config.toml
n_layer = 8
d_model = 192
n_head = 3
n_kv_head = 3
head_dim = 64
d_mlp = 768
vocab_size = 1024
activation = "tanh_gelu"
norm = "layernorm"
norm_place = "pre"
norm_eps = 1e-05
positions = "learned"
qk_norm = false
attn_scale = 0.125
bias = "all"
tie_embeddings = true
parallel_block = false
init = "uniform"
init_std_qkv = 0.0361
init_std_o = 0.0
init_std_up = 0.0361
init_std_down = 0.0
optimizer = "muon_variant"
lr = 0.0068
lr_mult_o = 1.5
lr_head = 0.00496
grad_clip = 2.0
warmup_steps = 200
schedule = "cos"
final_lr_fraction = 0.0
batch_tokens = 16384
seq_len = 2048
doc_mask = true
train_tokens = 90410000
steps = 5519
dataset = "wikipedia_en"
MLP neurons of a small language model. Each row is named by its layer, matrix (down: output weights) and neuron, and shows model dimensions 48-175. Each number is 128 + 32 x the weight over its row's rms, rounded and kept within 0 to 255. Numbers have three digits each.
A block is one neuron, or neurons of one layer that tend to fire together. Before each block is what it responds to, as a language model described it from the Wikipedia text at the highest values.

"ch" word pieces. The letters ch as a token, either starting a word (chart, child, champion, Challenge) or inside one (architect, French, franchise), mostly in Wikipedia lists.
L3.down102:135163109121089148059112112090091184173174154113086147134171104087117110078103117098187146157112125101158169095113073098142129101101042143096193132166132157091097120108113094104117154155087070143135164163074136191149167116145076153086119164054117145098133123164115121126149078125191193148114191140135136157127133152114112149146140156113158115153123167144129149045120130145091120131150
L3.down139:113117132120099142105099148124138149132146199188098078035105116107139209175131108121198107140150150151118163109167093124051113096133124153110136149092113044126117153134131098105114132136115117136149160093167093120132120115155117076117135157151089088116150176098135164101126100042074214140148164135140127158108105130120169110111126166104104198162133133115141090048105152152152125173129
L3.down354:130178107144177146094157153096131159217176102145135102096116125099118096032056091170144121133086083108121140184149111112090129092081126128133188145096085143090130147171139167141118108080100097143134139140141110181124171163136131167139180156143137131136147155135117139139128092083118134145195120162135175088124122193171128092119135140089144102122135165146089128126162076085069138139144
L3.down388:128116141173140133116178097170115170167095140221116129108122131115130140159167184098157139127102129166126131152132132144142211117109125092111147115120095069144146174085140168110114123139118141140097111132143113143190180138137110167081108133038136117105092115132141098141074149156188118185105146169144117126054136144132199096109174115130081131153142127089113148150089142099100087139171
L3.down475:086086150086119141110105168079129089105140230137166119080110156075129107151079066137204146147169125070099132140104145049106134108117115108137157099103098147124135146129109192130133158117098144116128114091126119143076147153093143134115105006185062116141127152117095117140110136106127162152071187113167112136123084111142095167162104091110106144135149136194130118109142158138114099153153
L3.down492:116117123128138142113087075087143143196139135094061155138122121123154138184093086197124071109138100090093137165138116076120106095107077164102119203142109154076143159126119145146160175199118138186084179098087138122112129101106126039220121148115101096160161132125124076119137095175168218154094176118148117178096163115139151155166111088099123188142180154140161172084121135132156122108140
L3.down552:076137152113135114101090139091144148105147171137109120129140144083081107061059113172111117149169133107141132130123120060132190156078092130112089160123176107142112111161133097200121129109153148104131137163110112101142113180119105115158124124108170107081132102140050168119158200143118208100174217105078154142120143104119131152151095153119116118143186130134079125165158089081138062199143
L3.down655:152196180120088151087114143142132211102159182100131069110172122084075126080133151152096153157108087147115156113095150128145228150152085126103115156108136168108165083172124085102133181078136144090153139156125111109085158137090144093131075084114139096102171079119102191119165101070066220092062118076129128086164121085196156120115123080118129133145128161170130136094079120093106105161116

Copula after subject. Forms of "be" (is, are, was, been) right after a sentence's subject noun phrase, e.g. "Olney is a city", "The condition is often"; occasionally "=" or similar linking tokens.
L3.down136:172127140127108080116157078036085167081072054136164109092157107153134141148072138134156131158128106151084164151161103130104085108118152124138091117155114120112114121128181143112096102143132106169120104149116061185139117111143120204167092104071166108111139168144125151074155128146199144131173137162158145109108159095090127130068161088181125107095091087111155172120153140042120108155161
L3.down201:132123181122117096117181103076107081165129059105098092150188062148158192117142155139125105101181093120158148128152090128128131133108128129160181111140168127152120111167115125110137082154124111138165098141069162130098170038112115146143153138131152121100085144136102136070125160150106085159115114118100168130112093165165129070133117175127169128054120145075137211102106125114145046125101
L3.down447:126117139092123124106091146158150117080118143138164149121133131128135109133116117184139124153122141140089136158088150096107081139107140178106179155153143105082128169162155169188141111115156109145168108136148180156125102124120142130106144122073094128079171198124148055143156137085119073119073152091124094091148015140150158105114131162074102077100128099175159112137154152105109129143150
L3.down551:118108171147100094089123139101131128101068159134157105151159072142138171159085088123174116150146073176171152190159200073185078101097165103198167170137129141087147109125144173155144110142092140166202119143174093119130122123093158129117123106145074108077144140147118071107102129113172133091138136147106170097133132157087169161097200130128133141108029158116198147098091095084072108115127
L3.down564:115116104098126124114121084089255139152183154149145086096115070121117127132104125109090106141085082178167144122113084092137174105128103121144169108158150136180188128140147088108082117178214124129138134163109149095150167143157138084090177187104131146131126170125109159122134130068135143136093110081121168108089178142147120074088144100144175113173173135099066177117063149148096132170112
L3.down595:134141127099136114122076103096108105186104167095161161181148064180094094075092125104104170178095083159089096147172154104096139167151103129111125164142138164043068165133123115141114197164128160104097081128081133127103177108090100110105114141173102095136144142120119109143135086076128122098130126165116126176137194124151200137125105143152107120094127119149177140130071055134125109146110
L3.down601:073102134105131107132094140100070149154096136126159181145153129153148108144171143145101169103102156137140091129134168162166127102093089199130130126117146078157092127066111163100126136101155084185095094112154186149132202142092161123135122133138133040128139153157187165126108111106076177081123137120079094110167122077194127135170130151205156115092127112070104169168118123122178125106110
L3.down701:189111134123167124148129144140126080134142109111092145164091107133142194088062129099124076197097158160105051178133153098146153116153097140184162179119166123106149130139086101131097123156199199111172182151124182124144101095155119157116127155128114081098093155205147106099151110123108082111138150097147126142074170114137127150168186100133070168109172108119147088096121102159148137126177

Past-participle suffix tokens. Split-off verb endings such as -ed, -ated, -ished completing past tenses or participles, often passives: regul-ated by, own-ed by, publ-ished.
L3.down64:126104141161123186107105152085120131118127161160164150091071121134141119191139193133136110132108185140090146127122086056155147130137069145094121152118075134163164100083109093139120120160163135141145088130132156144089116140149136183107127172126109110117093156103065123170134160136113183076166215111121171134162179125125126082108075127109117116136149095159167134126095177130119156117140
L3.down96:156093135134110123104203102121121123158161101167150180133137187115160147163110121117077110139112137103115128138084129147115123118097058150099160156106120138094102052170097177110126195153114108157165081096096226118130141117086183108150100138096179095118103165155144119171107096197153218129167158139077131100145169139114126127108079162127137174160112080086075138142106123159098107134151
L3.down101:103119097142118165067111123139167157200118136127123159140048109123141123184108086129073162099100167142130159067099135106096142140157112120133069104179121081143111091164089125098173180188186124091131092091164131164101135167086128148103150131076142127167123154124132140116125194160089072091122154157154161121122139171078138114162158148137093109180178125139104143085188209132117118140176
L3.down146:113139107131084135111147122111156190111084152150063118089111066107099071140162176145094138082129178085120122120124149175133109131174116087110100125164170126147104098102145156168156128144148143131084140109112109126130148128185072160152145131128158097118125172045090114161139120114165175066142126092072131080128166079160112140161108115214098111216109114106109092129134120130128151056169
L3.down158:092102115074098123160119166140161158112092108143155142107162119138117082110153105100128113102067095089169142099125110139193106102152167129206120146123101121154120072139131125144166142121175161113181116149119099144141127128160125081190143105083084147137086102162065161133208157214146171132146124105109110088161127160140125130103113134149121088160069135079167134102072121131122158108129
L3.down240:117091146133136150071115141110062122124216078132107112099163133117107203167158138124069140099117139147116108111066092123119082117144099124113101192160113128137159136056167141161100140147171148087171117148185168148106160097092161112112156102121091087132117107121136158069120133175180166144091149125136091104184124135152149081106077162126125168075162060072091155135076119127096092158109
L3.down592:195133135195118102170066162147103181125145082142140174094134144130106097130122147129153136081139104115087147192175119106084140106103069121141134136180135120155167165114112122117092152115133115161139142201126110126088145135139136115129120130080180120075144119163165085121164122080137179142116195114113157116169180153093094114111136151128151091108085169147118129133087139207081133139113
L3.down749:165173135130103194152149157120096130175119148120158078155096127141087147114085050179135157110097178038122190122142090099174092109073092107149139148117112167144155074103143179107128162166138119023160137086110179129078140158125122164159177170100151085133091131177111142091159170093151110077133144125110105144128142123142117099074113147113140185116111143141102159077133158094105178097074

Past-tense verb suffix. Fires on the -ed (or -ated, -ced) ending split off a verb stem, marking past tense or passive participles in narrative prose, such as us|ed, open|ed, accept|ed.
L5.down1:157153155130072137203142115131127073141083087171122170082062166127140209165131109094200103131153091135138143162119086137132147154147141131148110164116144126147103121161076202138099153133140177154075104129091127127133157095147194100170115111132191120138119135175122057123158088122141105112115127159110122141125131122099095131113153179073110177155140028080118140074127102117085082141082
L5.down613:107182096127108110122081201096159143160146139085128161125095120105077128175137141152093117144099129146153120102057147151127152137098183130159130151122070181122127137122142145132118149118163133089152100107060115151065125076137180177144131101162196227134046199135095139088125189115149090118157089121145153123155106140120069061168132118157151094124178098154104072122124129067161092131157

Word-completing suffixes and linking prepositions. Fires on the piece that completes a word, mainly suffixes -ed, -ly, -ing (not-ed, significant-ly, invit-ing), and on to/of right after verbs (refers to, consists of); weaker on year prefixes like 19 in tables.
L4.down68:168131139094146134121119151096080118159069169203122142070118058168151184102079122124123158156169153091133167087194110084085117063186132079138158151126113111131096140123119150106122130165082161008115071084080159124102118122059163126146112113141115063133145141159145122157151081132104184153122103094132118120104160111189151144089158123129107078135101154123101136122064078105134152137161
L4.down320:081133183109094140081165138150124112144070123143122130059077158151128136128195132139150108130141134121090129131069105149192008091166154151213131139099134150118119147094151157089115136194167135122081100135138128148129135124149103137159183117055096148137112106116129169074108148111119108131137088153136086167155127107129116073139100140088131076094145117164173069152107158117129168097164
L4.down515:103113119147142108098104158162152160133123119159136114110183126187111093156102163146094129124110154133146183180179116101116168107101064151097089109125118125128074101132154200124054144126067151136079115128139161121064134153078113154131156104067067073126118135187079072137099099103145109097178108165118142131124092161082220151139096164110114168170153129128129163092098090100100154082173
L4.down608:178148169173116134089132141110133124105071169112131168142152134147142150097063138161225104118123101093167157133141108122149132112170108137132091189169067159134134123111197137088068115137126152155121088117176151136062104110087065168111072124145107099096136148208109161135103071132140104139115128079133108166135171037122166078097198141130114135132151105152135134137083121113072103109110

Definitional copula verbs. Forms of "to be" (is, was, are, became) right after the subject in an article's opening definition, e.g. "Adavi is a", "Carphina is a genus", "It was recorded".
L4.down292:159168142123156109070136134115123125097105120115073064125129108146118128153128217119107210123055159147140183154111083118108157107095138102139125099160130140144127148163086122110153121222119109144084143146135099105094131163076154112144117128070092167127193135113110142126145135094161112118165075171098137120159161144155113172122158129168139133158144106188120092097126078077208100153101
L4.down358:103141169133107128159122210156161184116162116144148119080099126094096094188079147109103110161112152156153102117087086130094111149060087143136179188143050163128182137145143154099111117140116148190119134186094148081152075114120087167181159093146145122148108091185127098129118101153185170130156144098164105136176138101126142174118126097130105093102131115153131160055137138091126095113114
L4.down375:150095142097125106121101133140085151117122111179186130141091126144129105140114122091135098143084157112188094205101177102120133130073190166147104101119174111089138104174173173120162133090164167106136121117155145065121165155196107200101086134155149134103116098199147151024099110077130153123139161099140148140095088086116131092131139107171062101044071164102162132149098107117075125141153
L4.down574:146137127123123115128171162092099095097147101122142141089118150138147140106094129141119149159180108157159122127137110095094186142102130207192091091111110116160138163152131160075169107162113115097163122104167141110151145072148123195171127147072141124119082186150121158120145076142081140095109185123099167102096149191163062114052140131155180137127131152136103162116108142110086145069163

Word-start fragments, esp. "Ch". First piece of a word split into several tokens, mostly capitalized "Ch" (Christmas, Chicago, Charles, Children), also "con" (confidence, confirmed) and "ol" (Toledo).
L5.down146:104107225104091120124137134154134096122163128103111155179098133138117114121111115075119167150245148154143133076130140104138122136136114123137113159081108160177167194198137166125123131112102124136089186121123075164133140184139155130145123118191123118115146128168095118125134073083169104119143097130143161133140083091127098093119102118131177103128012115121118132110138087152063123130101
L5.down244:151109122167140122097148150161104176154123121164140145132150121139155098116120136123096101140126117091107185169158077121134061149206154184126170088103146076110131153161123158119119074113139117099072177076120127122124111149206088069107125187183141126164120217077141178153102109132157147135071145104120106132102077180138089119125123139138153174159104112142179105098129128140111238130102

Forms of "to be". Forms of "be", mostly "was", right after a subject in biographical or historical prose, often starting a passive: "he was acquired", "was buried", "will be heard".
L5.down96:118083111119048084148115083165163113111161156138144149182149183191173178125133116113140151096168106137144179191094137131080150121117122079116162146169109114068188158158121091066109119066114142144128125103108126156070057086094153052108079130112098112155067126117166156076153130180131111121197132148068133141138204148098128132139163100059107146158108181149126097092099100131155119192143
L5.down400:147121129143141154141128160155119089136116089158171117082155084099194157103108090172158125119097118119101120181129110096150145095125109186224111168139113109167128085123098135134109110146149104141191133056118097154131159213120150146156153136114112117051126175172077086103150115218141149114114103174157072138153117133120102142154135119109130155062064091158143166187112085167119164153088

Word-initial C/Ch fragment. Fires on a word-starting "c" or "ch" piece split off from its word, as in c|orporate, Ch|ris, c|ountry, Ch|apter, c|ampaign.
L4.down176:072092122146153130103108121121080134137113132153159151104151125103141106131099111121133145062157133077129171130207141096097107142129097113160172203122138048099104142175147147137060146105093092122157160144089118101141168181162120117163133119164145194173165066113175115146133137114097141092097134094141125126201165107115115094094145124142158159135121142165233125135129054122075124091186
L4.down205:055170101133127183084160146141120069117112152085206103107177119176174140130123168124087111094128135120065169123098142105089054152137138151151122186158174119092110174062096165101094118142125193092122123092157137106161117120142170129189120138136142119166083138071120168116099185139167107127151136110121213124154091112152090109093151144141138181086060108089084133167109129113140118081156
L4.down291:090168117158126183066096124221097120172130129114074153107126164181189096144140088150132110151184099113117122082171109106126089117121093083137165173112126137153148146129135118152137120127142060207176157133069115129086075092112136116178146147110151101157151098131135144165116142202097120103095125143119123093108148145117150111187095082117153081101128126134097122093136112115092132130120
L4.down755:151075123101122086099120113087127126111109147126127108099151105113103126168121110126123112089105142117135141106093126151158114182145109142156124158094134138096122138115149120127168148201114146119175104128046098091136123085159164151196096154159130156079146055131139163072108120143152177134115133076131151084115175146161122118155136119197180155175090175140085198055133146082082145119119